From a checkpoint of a small transformer trained on Wikipedia.
Size: width 192, 3 heads of 64, vocabulary 8192.
Architecture: LayerNorm before each block, learned positions, biases, tied embeddings.
Training: 729M tokens, 5560 steps.
MLP neurons of a small language model. Each row is named by its layer, matrix (up: input weights) and neuron, and shows model dimensions 64-191. Each number is 200 + 40 x the weight over its row's rms, rounded and kept within 0 to 999.
After each neuron's rows, "fires on" lists the tokens most often at its 100 highest values on Wikipedia text that the model never trained on. A number after a token or word is its count.

L7.up126,194,239,230,161,243,169,154,231,201,246,226,239,150,166,146,164,210,242,228,142,184,179,197,275,171,169,150,201,232,292,246,194,211,166,212,169,177,190,208,183,210,208,199,194,145,150,145,181,174,203,262,206,154,203,241,115,181,194,203,224,178,249,185,168,250,258,181,165,193,242,213,231,167,261,123,168,272,218,135,130,221,206,223,223,213,189,157,159,245,190,200,207,221,153,220,221,161,145,214,199,181,225,212,137,222,213,226,234,173,85,183,256,282,132,216,176,171,164,203,192,188,185,186,180,174,212,221,240
fires on: "-" 33, "pre" 5, "с" 4, " under" 4, "var" 4

L11.up148,256,270,236,188,232,198,269,187,230,246,216,202,241,256,160,195,205,196,218,163,127,197,177,170,176,300,184,111,200,210,219,187,254,224,236,227,200,161,168,210,221,260,197,315,187,263,265,203,157,156,197,185,163,200,232,248,221,206,205,253,195,234,226,186,178,125,162,198,231,200,147,131,141,214,224,262,158,235,182,111,239,286,211,226,205,218,179,132,179,248,283,184,218,177,209,107,73,219,212,164,185,188,209,228,173,135,201,175,224,108,217,259,130,185,232,153,190,169,202,167,190,214,200,192,234,234,171,97
fires on: "'" 24, "th" 20, "s" 15, "rd" 6, "-" 6, " the" 6

L12.up606,159,196,198,180,226,224,122,203,211,236,244,251,216,163,164,320,221,220,178,220,195,184,139,199,188,206,170,223,215,193,214,216,251,257,183,243,184,189,193,214,195,292,210,242,188,182,184,284,165,235,218,228,166,133,215,209,205,194,209,259,158,164,152,168,230,242,201,228,218,190,124,202,161,258,184,201,225,217,193,159,195,296,181,224,179,238,132,191,272,264,229,225,194,197,291,202,250,198,130,170,93,164,203,181,165,258,233,235,176,250,213,153,152,225,200,276,185,169,210,178,173,172,136,233,208,257,197,224
fires on: "ing" 17, "ulu" 8, "ping" 7, "ed" 7, "ti" 7, "hen" 5

L13.up62,209,225,207,195,210,250,180,172,212,209,173,232,183,312,186,300,200,225,132,212,220,279,190,207,158,272,238,189,211,220,209,197,211,223,229,220,211,175,178,167,238,260,169,268,210,282,158,159,219,165,251,214,134,142,258,237,179,252,199,216,107,158,187,128,141,214,210,246,258,163,232,184,194,159,220,199,233,292,280,170,155,201,220,209,147,228,117,181,262,240,207,181,212,204,187,173,211,183,163,235,188,178,198,224,148,221,200,231,243,170,269,216,206,163,176,205,195,165,227,216,159,254,120,249,195,244,236,163
fires on: "ing" 19, "ed" 15, "d" 14, "s" 12, "n" 6, "ting" 4

L13.up417,209,199,196,94,172,152,233,177,218,208,193,181,121,247,193,256,205,135,182,174,191,205,199,179,225,199,201,143,203,116,216,222,143,156,263,211,251,274,170,193,225,176,186,211,215,287,174,248,180,163,231,187,176,189,233,246,284,165,112,211,220,207,221,178,251,193,200,217,237,222,283,214,135,245,277,235,212,223,210,179,233,243,213,201,192,196,163,107,230,154,213,213,210,184,217,226,145,195,202,191,169,222,256,243,164,168,233,216,190,248,285,62,218,197,197,142,188,198,135,196,189,186,159,188,268,252,206,145
fires on: "," 56, " and" 23, " more" 8, " it" 6

L13.up666,248,222,201,110,165,179,273,179,262,183,146,238,198,258,194,290,152,114,243,147,200,223,206,127,211,191,230,176,112,172,218,211,180,182,190,204,270,234,211,249,196,180,269,220,108,208,169,183,204,188,211,165,270,175,266,253,241,175,214,177,217,147,141,130,210,207,249,207,195,167,180,157,145,262,253,254,167,177,177,164,238,270,182,218,152,204,221,169,224,217,197,242,226,197,261,197,162,169,273,226,193,250,205,251,247,196,270,215,222,211,267,159,202,157,195,233,167,214,184,151,249,237,175,261,251,210,184,209
fires on: " (" 47, " Hot" 7, " bi" 5, "-" 5, " top" 4

L9.up308,121,233,239,200,230,166,185,206,213,194,264,254,229,213,216,260,202,202,192,133,176,148,162,219,152,182,202,278,240,183,161,192,161,224,229,197,155,124,172,208,190,128,209,287,190,240,108,247,211,228,200,171,196,190,217,224,165,199,190,226,209,212,141,219,205,146,195,252,217,284,242,229,230,173,250,233,226,235,181,263,215,202,207,199,189,241,271,157,232,160,187,213,211,194,239,198,203,136,231,223,211,315,142,239,158,242,207,195,206,191,223,101,151,182,229,248,152,184,134,191,143,216,234,250,197,215,225,115
fires on: " to" 27, "d" 16, "ed" 16, " of" 9, "ized" 4

L16.up128,241,229,197,197,211,170,270,99,210,165,238,216,223,241,197,241,142,171,139,143,225,193,166,203,231,230,224,185,225,203,243,236,140,214,222,193,161,276,169,158,198,145,172,244,258,194,190,199,244,156,238,224,171,155,195,229,272,160,201,148,218,138,213,193,233,165,197,115,212,194,229,213,194,225,108,222,237,196,222,199,195,217,253,149,144,213,218,137,199,198,167,212,241,172,194,193,110,180,217,176,230,160,245,208,294,197,209,284,226,94,243,168,160,269,149,157,151,238,114,237,242,251,162,242,192,194,135,157
fires on: "," 32, " =" 20, " that" 12, " album" 7, " which" 6

L5.up422,250,136,192,199,260,190,131,140,199,199,330,238,230,174,256,300,171,158,174,251,110,244,181,218,253,191,185,194,197,188,180,172,192,191,261,166,168,212,183,188,228,149,183,216,220,191,146,212,183,199,234,169,226,231,213,194,226,121,201,187,178,176,202,243,136,228,178,184,196,208,165,133,189,238,259,185,213,207,173,203,189,272,204,189,179,196,207,240,258,229,209,154,210,211,248,207,197,224,177,185,235,183,236,267,289,203,248,146,259,208,294,245,238,189,223,257,167,152,192,256,206,294,180,236,203,166,172,138
fires on: "-" 58, "," 21, ":" 13, ";" 7

L5.up680,229,196,175,160,254,169,141,167,174,172,195,131,263,164,172,267,155,174,191,185,156,253,183,221,223,211,167,170,224,157,220,211,215,182,144,216,238,122,180,220,204,155,224,237,163,210,223,224,150,230,249,226,217,158,210,162,228,95,222,238,146,124,248,320,218,190,179,223,174,227,165,187,157,182,229,230,172,211,194,193,239,241,202,207,169,200,199,182,275,168,273,193,212,112,196,214,147,161,155,220,150,199,186,198,299,240,235,234,269,210,303,193,191,174,111,277,151,215,121,311,204,209,168,223,192,195,193,219
fires on: "=" 46, ":" 26, "\n\n" 17, " by" 4

L11.up25,195,229,210,157,200,187,274,220,156,157,193,174,169,248,228,208,158,159,134,159,198,208,175,255,178,176,232,162,190,211,193,222,157,213,148,239,173,210,205,218,143,232,274,206,187,272,228,216,233,192,245,193,185,258,198,189,234,106,130,160,218,178,238,147,245,188,240,116,227,177,160,147,239,252,174,230,149,214,239,237,250,260,199,231,185,229,159,215,187,158,188,334,266,184,172,165,199,133,170,199,192,283,196,249,213,151,178,206,182,185,242,191,183,240,181,230,202,235,105,192,238,233,160,253,289,254,168,180
fires on: "'" 28, "." 21, "," 20, " who" 6, " that" 6, "’" 5

L13.up314,255,183,172,174,188,172,254,153,175,168,257,209,200,164,275,197,234,236,202,80,184,222,171,228,234,197,198,185,185,96,232,203,137,200,214,143,212,206,181,174,278,191,262,207,205,191,115,202,215,188,211,148,173,213,197,240,282,126,132,226,215,222,236,284,191,210,219,163,203,204,199,182,189,224,227,177,156,193,199,164,221,173,233,145,132,228,248,224,187,152,193,253,242,139,142,200,232,112,291,149,212,204,221,286,213,214,153,185,277,153,162,209,202,145,134,180,187,164,234,215,143,182,205,195,210,269,195,142
fires on: " to" 44, " and" 25, " /" 7, " who" 5, " which" 4

L9.up404,231,159,172,177,120,141,167,196,184,147,232,204,214,214,209,238,175,182,136,178,201,271,191,179,132,229,247,156,237,244,219,227,247,236,286,251,188,144,182,204,184,95,174,236,122,229,182,231,100,219,217,207,215,133,215,213,260,191,222,173,169,115,211,269,275,277,209,205,204,212,203,234,183,187,220,190,227,191,239,175,197,203,182,217,200,203,177,128,265,184,187,186,226,212,156,264,235,174,145,217,213,206,151,284,197,234,186,250,232,212,246,220,209,190,153,266,171,177,113,194,203,249,177,236,214,212,181,214
fires on: "s" 47, "d" 36, "=" 6

L5.up62,110,313,213,133,204,122,175,176,234,177,206,264,228,150,164,301,156,138,221,235,190,274,180,208,148,181,212,225,202,256,251,211,203,206,120,166,134,215,175,211,191,214,185,219,161,248,132,209,218,197,228,126,206,199,205,208,226,214,219,196,210,175,92,240,201,192,228,202,150,258,213,220,252,221,213,217,153,209,208,265,220,182,206,225,175,187,245,164,259,253,199,126,208,226,215,277,221,100,239,240,177,274,210,274,102,227,147,243,233,156,208,191,157,177,209,195,157,213,184,209,218,191,169,209,210,171,190,90
fires on: " of" 21, "1" 15, ":" 15, "ed" 11, " for" 7, " in" 6

L11.up719,272,176,203,147,178,237,193,196,255,94,204,132,148,227,179,290,158,140,154,216,240,246,198,276,189,233,239,189,165,226,194,214,188,181,245,161,227,267,151,232,233,226,254,218,231,238,182,219,164,220,170,119,235,166,231,180,270,151,215,252,164,181,178,255,174,210,156,210,194,201,230,174,151,235,152,256,150,220,189,153,268,197,218,167,173,206,127,201,243,151,299,175,210,170,152,211,209,151,201,157,233,226,192,351,241,212,232,236,199,200,261,211,204,195,161,224,169,244,197,225,171,165,211,191,195,186,212,135
fires on: " and" 17, " be" 15, " being" 11, "=" 11, " has" 8, " was" 6

L12.up353,194,227,177,146,201,112,209,135,163,213,173,254,244,182,206,222,195,231,185,235,221,137,178,240,207,243,353,184,154,229,153,170,201,248,247,147,251,206,169,261,259,173,206,207,148,205,240,206,211,244,252,212,149,199,242,151,174,169,187,218,202,178,177,235,267,235,193,180,224,273,244,206,92,247,144,203,216,193,180,202,209,189,233,124,176,198,241,167,252,199,213,171,189,201,201,226,232,137,177,131,193,169,149,234,188,204,258,231,197,119,212,198,173,218,202,198,130,185,196,220,200,218,184,159,190,224,190,150
fires on: " October" 12, " following" 12, " 978" 10, " under" 9, "\n" 9, " January" 7

L11.up553,227,194,197,118,260,139,221,168,188,146,235,236,128,240,216,238,183,263,218,129,182,229,165,192,236,219,191,140,195,187,256,165,113,213,151,150,236,304,208,245,217,148,190,233,272,278,226,172,250,229,213,190,180,193,133,243,221,196,204,143,201,175,204,206,230,202,135,166,245,186,184,203,140,227,253,159,139,201,168,181,258,207,166,241,140,233,224,87,233,172,161,217,263,128,263,206,232,157,206,214,182,190,161,211,242,213,204,224,124,183,195,144,146,254,236,201,178,173,212,198,163,165,183,199,270,196,221,195
fires on: "." 50, " where" 27, "," 8, " in" 4, " and" 4

L7.up757,270,246,105,209,263,130,162,186,203,198,200,162,313,229,190,291,108,203,208,216,234,274,189,203,90,226,197,174,206,239,160,224,163,217,158,162,275,196,185,195,177,220,269,176,202,211,147,145,199,170,269,193,183,268,163,281,228,164,229,184,206,179,194,247,182,246,184,235,208,163,211,176,191,212,186,228,199,208,187,166,167,265,189,215,191,202,169,168,246,146,208,202,214,102,201,259,137,214,163,249,201,196,165,235,185,221,204,169,252,233,253,136,200,213,209,257,185,230,152,258,238,136,148,256,234,159,183,208
fires on: "'" 41, " a" 31, " A" 14, "\"" 10

L10.up560,278,225,171,143,170,189,181,188,175,176,277,214,199,159,271,222,197,251,227,183,194,150,159,178,157,195,205,212,144,135,211,122,196,235,152,108,218,184,170,237,281,235,229,215,161,229,198,265,180,219,172,211,224,244,267,189,267,228,207,188,153,112,139,266,204,233,179,163,196,215,140,174,172,228,204,195,205,213,207,182,138,127,202,232,179,204,174,141,198,250,215,186,196,169,180,165,198,162,214,193,187,136,184,246,186,260,199,186,177,199,216,219,133,255,203,188,174,134,244,250,177,196,208,264,221,257,191,134
fires on: " on" 29, " in" 21, " par" 7, " |" 5, " 28" 5, " at" 4

L11.up612,204,224,174,131,201,244,313,236,236,228,173,221,214,189,144,213,222,213,162,227,149,245,189,267,160,312,216,188,202,227,196,256,194,163,269,147,181,120,172,209,251,238,160,323,136,225,229,173,124,192,183,176,282,154,292,208,171,229,257,188,168,197,202,151,196,122,224,161,238,182,220,183,170,187,252,262,236,245,221,204,256,237,167,224,165,211,172,150,170,242,242,153,234,180,171,208,149,176,206,184,194,186,142,228,185,156,156,237,212,195,198,129,146,181,186,217,167,133,187,212,198,185,211,234,226,256,229,155
fires on: " the" 47, " 2" 4, " them" 4

L3.up445,190,239,115,213,176,138,167,228,266,145,255,203,238,216,220,211,206,141,199,218,236,304,193,193,110,240,199,209,213,251,242,197,234,235,262,208,232,187,208,197,157,182,283,252,178,230,188,191,182,203,193,174,207,143,230,210,213,265,273,125,154,162,121,199,218,240,154,144,227,180,143,199,183,147,207,142,326,192,236,218,220,224,270,244,186,204,142,205,192,150,187,172,214,282,169,219,161,166,186,225,197,201,200,215,231,233,172,256,293,218,241,239,189,198,137,152,195,213,143,160,184,214,217,186,219,152,142,209
fires on: "d" 21, " exc" 14, "ted" 7, "ep" 6, "ort" 5, "ated" 5

L11.up134,225,164,171,180,185,194,180,109,200,177,234,213,201,202,212,299,189,133,268,178,149,270,174,187,192,193,179,150,195,200,286,178,195,208,189,141,101,143,158,166,229,209,200,214,223,213,256,284,205,256,200,150,254,156,247,197,230,133,198,215,162,132,193,228,262,202,263,162,196,125,215,182,188,253,242,232,255,189,160,125,253,246,203,197,158,242,180,177,232,250,236,179,244,202,180,122,191,209,189,203,156,194,212,292,207,209,258,171,235,228,186,280,178,148,187,248,159,179,180,156,195,161,173,195,298,248,146,190
fires on: " \"" 58, "-" 27, " un" 7

L10.up739,286,156,194,205,179,133,144,217,217,228,243,211,287,276,219,295,168,174,214,253,160,286,179,223,245,196,199,119,185,209,215,175,145,264,188,146,191,223,169,242,271,191,206,291,216,171,190,218,168,215,255,178,247,215,233,198,210,164,189,198,283,119,219,263,248,199,220,142,236,190,220,213,225,191,209,144,191,227,151,144,167,215,202,151,194,226,231,254,214,212,173,189,230,170,230,221,303,197,167,234,219,253,282,305,201,180,191,177,201,224,208,298,178,104,213,152,162,233,187,214,228,206,166,191,195,176,134,191
fires on: "-" 23, ";" 12, "pp" 5, "—" 5, " \"" 5, " Ant" 5

L14.up86,234,222,214,172,183,183,153,208,118,178,220,233,276,207,224,213,142,196,261,205,226,228,185,150,152,209,255,177,183,198,196,138,240,284,182,229,177,224,161,203,162,178,245,227,141,200,231,189,215,221,195,192,186,208,224,247,178,190,215,257,121,182,194,166,265,174,208,238,269,254,240,247,163,254,188,216,168,209,172,170,185,207,227,219,188,207,267,200,257,220,260,175,187,163,150,224,226,276,268,185,198,280,132,212,132,234,181,211,268,118,165,301,199,188,221,154,159,195,190,137,250,193,128,151,222,278,204,128
fires on: "\n" 63, "\n\n" 9

L13.up731,223,214,189,196,246,224,233,213,201,136,235,196,253,232,180,269,145,140,229,164,130,314,186,259,207,185,184,125,191,212,187,188,226,225,220,174,140,179,169,173,253,177,217,138,275,182,199,202,221,140,271,232,237,197,152,169,240,160,197,169,117,190,180,302,190,207,164,143,263,221,175,226,222,228,228,243,245,178,148,180,204,237,192,286,175,181,164,212,211,154,161,184,189,205,257,188,145,208,184,258,230,233,192,234,183,223,217,232,175,220,248,194,227,223,242,200,198,169,114,215,238,240,119,192,277,211,114,156
fires on: "," 26, " |" 19, "|" 15, ";" 13, "\"" 10, "." 9

L12.up559,185,146,219,143,175,169,221,223,190,227,235,234,219,208,254,268,158,204,200,203,219,226,188,231,205,184,218,155,215,254,141,113,204,209,184,153,132,242,185,187,183,173,208,228,220,269,161,242,248,171,237,170,173,214,171,237,210,140,119,253,129,141,204,218,242,226,137,152,231,164,250,230,222,242,207,258,178,188,159,177,299,281,182,217,138,213,201,128,151,158,261,198,209,174,167,220,197,213,258,202,253,250,248,290,143,183,203,228,212,226,165,216,236,209,224,155,179,214,143,227,197,203,201,159,234,178,150,196
fires on: " \"" 25, " he" 15, " who" 14, " and" 11, " de" 5, "[" 5

L9.up616,254,272,153,162,128,271,193,180,148,194,181,245,208,245,266,223,229,272,236,126,225,169,176,192,236,178,143,133,212,183,270,253,166,218,196,152,251,270,137,216,273,223,239,259,307,245,128,162,218,212,180,150,182,158,238,199,198,127,209,199,171,224,182,203,220,164,193,244,235,217,176,176,214,267,188,240,214,197,164,126,222,193,222,226,126,231,216,186,220,233,245,270,214,161,167,223,109,221,218,156,216,165,193,264,224,282,231,191,198,157,174,204,207,244,211,207,174,175,242,258,97,214,147,182,168,241,206,123
fires on: " to" 45, " at" 18, " and" 11, " –" 7, "–" 6, "," 4

L11.up30,274,159,252,174,108,162,173,193,135,229,195,206,190,224,264,193,220,224,235,252,171,280,181,200,181,180,218,162,206,265,177,205,172,232,264,172,179,200,209,207,225,124,201,255,184,263,202,191,188,146,268,205,183,127,190,145,209,152,195,255,184,200,252,182,257,250,199,128,206,156,203,199,144,151,231,219,281,192,96,122,244,224,221,237,200,225,179,216,201,190,158,190,217,163,159,123,215,253,173,179,158,215,223,229,220,183,201,208,138,225,208,323,167,157,165,114,173,180,146,183,149,196,164,136,196,222,147,224
fires on: "-" 17, "\"" 16, "/" 10, " on" 5, " \"" 5, " at" 5

L13.up256,227,179,145,112,186,234,256,173,167,213,284,173,276,198,212,312,128,149,263,196,211,239,199,231,223,155,214,236,176,199,189,171,198,171,151,191,200,232,170,208,212,150,280,191,251,230,206,264,230,139,228,174,241,195,250,229,222,224,210,161,174,194,191,151,172,214,254,154,185,237,175,219,204,253,198,226,207,209,143,242,208,211,220,190,194,181,140,153,271,261,277,181,210,164,241,169,156,156,266,200,117,263,162,243,158,217,202,201,255,180,290,147,184,169,132,207,184,206,181,281,244,205,155,205,248,224,225,190
fires on: " the" 33, " \"" 23, "-" 20, "\"" 6, " (" 4

L11.up166,269,171,233,158,222,161,164,148,199,234,234,175,195,239,236,233,163,239,227,185,152,190,188,182,224,244,188,180,235,179,330,208,181,174,257,166,242,233,168,202,273,202,189,168,202,245,143,181,141,159,206,182,240,176,99,185,228,108,165,201,185,183,166,200,91,160,183,233,260,176,256,171,168,254,230,238,163,204,212,182,260,260,221,253,156,241,202,132,241,162,195,194,205,167,242,211,155,181,180,172,231,240,245,230,166,234,223,251,252,203,309,215,204,171,189,112,145,184,249,248,198,179,174,157,228,230,184,174
fires on: " then" 24, " also" 12, " and" 8, "″" 8, " eventually" 7, "," 7

L13.up411,189,218,262,177,236,171,227,185,138,199,280,270,257,234,223,210,141,168,236,211,194,239,182,306,196,204,167,196,117,179,261,97,166,238,189,156,122,187,170,178,207,199,197,235,148,206,170,165,256,148,291,208,190,206,155,181,253,226,160,153,198,197,227,211,230,269,195,148,207,199,200,245,135,151,148,243,235,259,140,200,197,232,189,205,185,210,167,171,213,206,267,235,222,227,144,237,184,217,164,198,237,193,215,222,164,209,212,172,134,110,175,251,195,241,227,154,152,163,153,180,160,199,109,198,237,235,136,196
fires on: " and" 33, "," 18, " \"" 15, " or" 4, "\"" 4

L13.up557,210,245,117,109,171,252,262,170,189,199,256,203,255,189,245,221,209,231,198,200,167,258,186,198,87,195,283,198,148,163,225,252,202,259,251,188,227,140,183,190,191,225,216,186,209,253,147,211,160,98,214,189,234,188,199,215,237,266,198,171,221,127,197,239,149,193,272,172,199,164,257,169,174,182,261,279,231,306,191,116,231,243,218,221,184,215,208,121,198,195,260,168,277,145,196,237,227,219,240,209,192,239,188,205,131,161,233,204,244,227,254,234,200,146,246,172,169,149,205,163,253,212,186,251,264,185,188,208
fires on: " the" 18, " a" 10, " her" 9, " m" 7, " it" 7

L16.up407,278,242,228,170,226,196,155,167,162,123,284,185,246,182,288,243,195,233,211,150,159,144,203,238,236,174,167,240,162,225,262,236,166,213,129,212,195,141,203,250,238,271,262,265,240,285,167,235,241,183,153,162,174,248,191,156,191,217,206,215,153,176,236,244,171,154,166,221,220,184,200,136,136,210,145,233,117,175,219,229,190,155,183,245,130,205,275,181,274,285,208,232,239,171,181,179,185,140,199,188,171,198,192,225,160,248,171,173,201,216,156,165,62,243,154,233,182,158,269,258,206,238,198,187,153,245,226,147
fires on: " –" 22, " to" 15, "-" 11, " February" 10, " |" 5, " on" 4

L12.up485,225,221,155,157,167,120,173,214,213,167,220,272,175,245,223,292,207,235,138,218,195,268,202,158,185,207,299,133,185,213,263,203,231,229,183,240,196,184,149,227,202,258,210,210,180,237,203,250,214,196,183,216,250,166,247,148,191,82,215,178,123,174,198,184,236,231,204,191,284,201,229,210,138,169,245,197,243,201,249,144,217,140,161,224,177,217,225,161,208,210,257,179,226,162,182,169,168,149,174,233,199,194,113,244,212,216,243,217,249,182,219,263,167,174,175,207,182,163,162,244,193,155,133,154,204,241,205,221
fires on: " |" 44, "." 22, " \"" 10, "\n\n" 10, " that" 6

L13.up611,244,200,196,177,186,189,197,145,214,184,236,214,213,194,168,228,194,196,177,176,241,232,180,261,132,198,235,123,124,182,214,256,110,244,161,154,242,246,185,260,195,146,221,235,146,157,271,254,192,204,218,214,135,153,287,148,240,198,224,158,167,198,280,221,292,238,144,162,174,163,166,191,163,188,213,225,197,246,266,152,231,212,192,247,195,301,223,179,208,232,202,219,221,170,192,191,160,139,204,192,127,194,174,241,215,241,210,216,190,67,230,225,165,185,150,206,208,255,201,193,182,181,196,238,277,224,143,216
fires on: "P" 19, " has" 16, "gi" 12, "di" 6, "chi" 4, " bo" 4

L9.up475,204,238,167,199,197,166,143,186,193,169,163,248,202,205,215,282,147,145,146,198,221,330,195,167,159,238,224,126,141,229,199,205,219,161,234,141,198,139,161,192,239,163,249,180,187,204,169,114,158,178,209,192,305,208,298,265,246,187,228,220,151,149,142,244,234,230,191,279,184,219,227,168,182,138,270,237,132,242,221,172,197,203,260,230,197,198,135,190,225,156,193,210,220,173,183,212,200,113,224,210,198,265,160,367,204,199,287,212,220,246,238,168,204,229,200,233,210,193,212,206,218,177,208,240,208,194,151,196
fires on: "D" 27, " a" 22, " st" 18, " A" 17, "G" 4

L12.up333,261,209,240,164,161,248,314,202,240,157,163,199,206,244,141,226,221,171,135,197,215,228,182,228,197,233,244,211,141,235,202,202,198,151,167,179,179,264,149,157,236,235,204,189,252,230,179,187,179,182,211,143,187,228,197,186,276,163,161,257,169,172,168,167,216,209,204,120,205,166,235,173,114,267,117,220,212,232,215,173,300,234,237,229,129,200,236,132,212,181,251,261,233,185,142,244,245,152,155,191,171,216,221,245,207,184,218,225,179,177,272,127,219,202,163,173,209,188,136,225,226,282,162,232,212,256,186,179
fires on: "=" 30, " and" 21, "," 17, " that" 9, " as" 6, " so" 4

L9.up412,178,206,214,206,231,219,204,201,162,202,279,241,214,227,191,264,233,174,194,205,212,221,216,226,207,169,173,225,171,270,208,179,213,220,131,241,190,168,203,147,187,210,189,253,187,235,111,199,235,244,215,227,160,212,166,224,267,123,167,168,169,156,143,222,233,213,199,206,249,226,173,149,246,229,170,280,257,261,204,199,201,215,225,218,203,174,181,183,151,269,252,235,194,222,169,276,231,103,164,232,207,205,203,278,122,270,218,276,220,260,165,163,112,215,86,222,229,126,169,198,189,199,190,206,207,207,231,97
fires on: "ing" 32, "ic" 12, " in" 7, "ed" 6, "ping" 5, "d" 5

L5.up640,202,186,118,149,160,111,206,171,186,149,194,262,159,228,214,310,121,163,245,161,178,198,174,225,191,184,227,155,231,196,245,192,203,198,219,128,204,210,179,211,220,160,176,183,216,213,192,183,231,149,296,177,245,133,194,174,288,150,263,164,210,103,170,197,230,243,170,174,161,216,238,193,223,190,324,157,255,173,180,173,353,183,216,201,170,228,181,210,293,173,245,178,217,193,238,197,210,176,146,236,196,224,233,207,222,246,263,250,266,227,299,224,211,182,124,249,151,191,165,207,240,250,157,246,242,263,146,163
fires on: "-" 45, "/" 16, " (" 15, "–" 9, "\n" 6, "\n\n" 4

L13.up142,292,242,218,180,180,234,168,275,197,217,262,237,165,210,175,206,201,219,167,170,238,282,197,280,200,189,195,119,180,198,225,165,185,222,165,216,108,222,144,182,261,233,205,236,283,256,182,185,184,122,243,244,197,227,279,188,214,186,115,219,207,210,227,242,171,258,191,193,163,276,222,201,123,135,146,261,148,213,131,198,214,173,199,133,182,198,207,208,205,183,248,205,277,223,128,265,214,253,162,169,208,197,289,192,206,200,187,196,185,134,213,259,194,146,207,156,163,181,269,161,213,230,124,200,232,206,213,186
fires on: " and" 32, " or" 16, "," 8, " but" 7, "ti" 5

L10.up405,227,200,181,169,142,132,237,142,159,200,190,198,197,178,265,164,161,251,191,228,195,283,188,193,172,243,253,220,237,259,165,189,238,194,283,255,148,168,189,176,190,168,204,188,202,188,187,168,209,227,295,170,197,193,228,189,214,212,233,266,165,228,228,223,169,224,159,212,215,121,179,193,251,177,241,212,231,241,207,141,205,253,193,207,174,227,199,106,216,150,230,158,210,193,203,117,198,207,303,56,184,222,125,217,268,201,245,184,115,150,163,232,208,183,210,186,183,180,191,182,124,276,177,233,234,190,195,176
fires on: " both" 19, "m" 17, "ch" 8, " Both" 8, " of" 8, "^" 5

L10.up686,234,268,162,157,178,284,218,203,151,188,162,182,151,212,228,222,186,285,137,178,217,257,175,194,164,257,194,178,197,266,212,208,132,192,185,196,173,216,191,261,192,282,192,187,228,214,177,196,200,187,209,191,164,241,191,285,245,196,216,243,160,188,158,236,244,189,141,234,192,199,253,118,195,135,216,243,148,222,195,159,211,219,222,196,164,221,266,201,202,255,208,260,202,107,239,185,149,204,222,129,218,181,188,332,173,160,264,200,217,253,245,232,204,214,268,161,169,181,253,194,157,250,180,234,177,219,177,174
fires on: "," 33, "–" 32, "2" 6, "1" 5, "A" 5

L16.up491,199,227,311,183,180,176,180,214,239,208,169,234,208,250,235,287,154,170,151,192,182,222,203,206,237,186,230,262,204,176,227,155,149,220,121,208,227,256,152,202,265,197,211,244,246,232,189,201,263,247,189,148,215,206,179,223,227,153,196,236,165,169,127,204,195,211,164,192,204,189,227,186,183,278,148,219,173,188,219,149,286,213,202,159,156,194,262,198,220,155,206,219,117,192,278,204,221,181,204,209,201,177,210,230,217,270,216,197,148,222,212,209,195,203,215,223,212,186,142,190,158,306,102,215,193,213,126,166
fires on: "," 86, " and" 9

L11.up666,212,202,213,197,148,182,205,96,108,203,199,259,188,168,266,204,198,242,174,156,197,278,177,183,220,170,255,78,184,222,276,236,132,222,223,157,228,236,185,202,297,227,231,204,190,222,125,218,242,180,233,203,207,162,186,246,268,148,169,137,220,230,181,204,160,219,195,211,209,273,173,172,186,212,220,192,189,251,174,182,198,114,184,280,182,232,227,213,193,218,197,187,189,141,141,285,158,221,265,160,156,231,227,205,194,183,193,118,162,138,154,238,244,247,236,161,191,200,202,179,245,262,140,164,191,216,173,238
fires on: " and" 62, " to" 18, " /" 5, " so" 4

L12.up424,200,224,90,156,181,212,219,234,118,172,192,215,242,180,193,255,213,200,202,216,191,281,209,198,191,277,207,221,179,192,182,212,281,188,196,173,186,129,167,183,219,246,188,250,145,312,117,224,178,174,232,206,177,195,287,196,189,275,181,218,141,171,152,234,172,204,246,196,214,160,191,216,155,166,277,259,282,258,179,123,187,191,192,251,191,194,235,225,255,214,226,168,241,213,227,179,232,175,255,289,152,268,193,229,99,218,223,173,189,144,250,184,208,130,128,196,155,221,199,193,234,198,106,325,201,300,229,177
fires on: " the" 21, "s" 17, " her" 13, " his" 11, " him" 9, " a" 6

L11.up734,184,150,191,119,155,182,287,288,215,203,210,263,246,187,150,195,223,176,186,267,180,268,178,221,211,237,225,154,193,261,232,206,175,180,232,192,153,146,180,185,297,172,182,198,129,276,184,149,192,173,234,134,184,257,170,212,189,224,293,138,209,204,149,208,266,198,230,194,202,204,259,199,170,201,188,215,199,194,190,211,184,229,204,208,163,213,174,133,190,211,216,136,249,171,165,261,186,107,366,177,143,179,262,197,241,175,131,188,88,181,210,208,180,135,197,227,133,202,196,220,155,201,190,173,234,181,265,175
fires on: " it" 21, " them" 11, " game" 10, " played" 9

L10.up501,192,229,178,139,195,270,214,223,162,235,165,173,206,158,142,204,203,236,192,172,175,175,176,190,184,265,227,205,206,199,248,240,172,177,240,108,202,219,137,182,254,127,163,252,221,285,166,155,195,168,205,132,238,142,221,197,241,193,163,200,168,204,194,155,219,212,128,211,239,200,198,172,262,200,208,249,170,213,211,183,246,198,243,192,164,212,189,262,227,191,273,167,185,108,210,164,170,181,203,184,186,210,232,237,240,198,239,239,224,234,199,159,204,234,187,158,182,204,190,247,205,214,169,254,231,281,180,94
fires on: " /" 18, " then" 18, " as" 16, " to" 10, " it" 8, " and" 5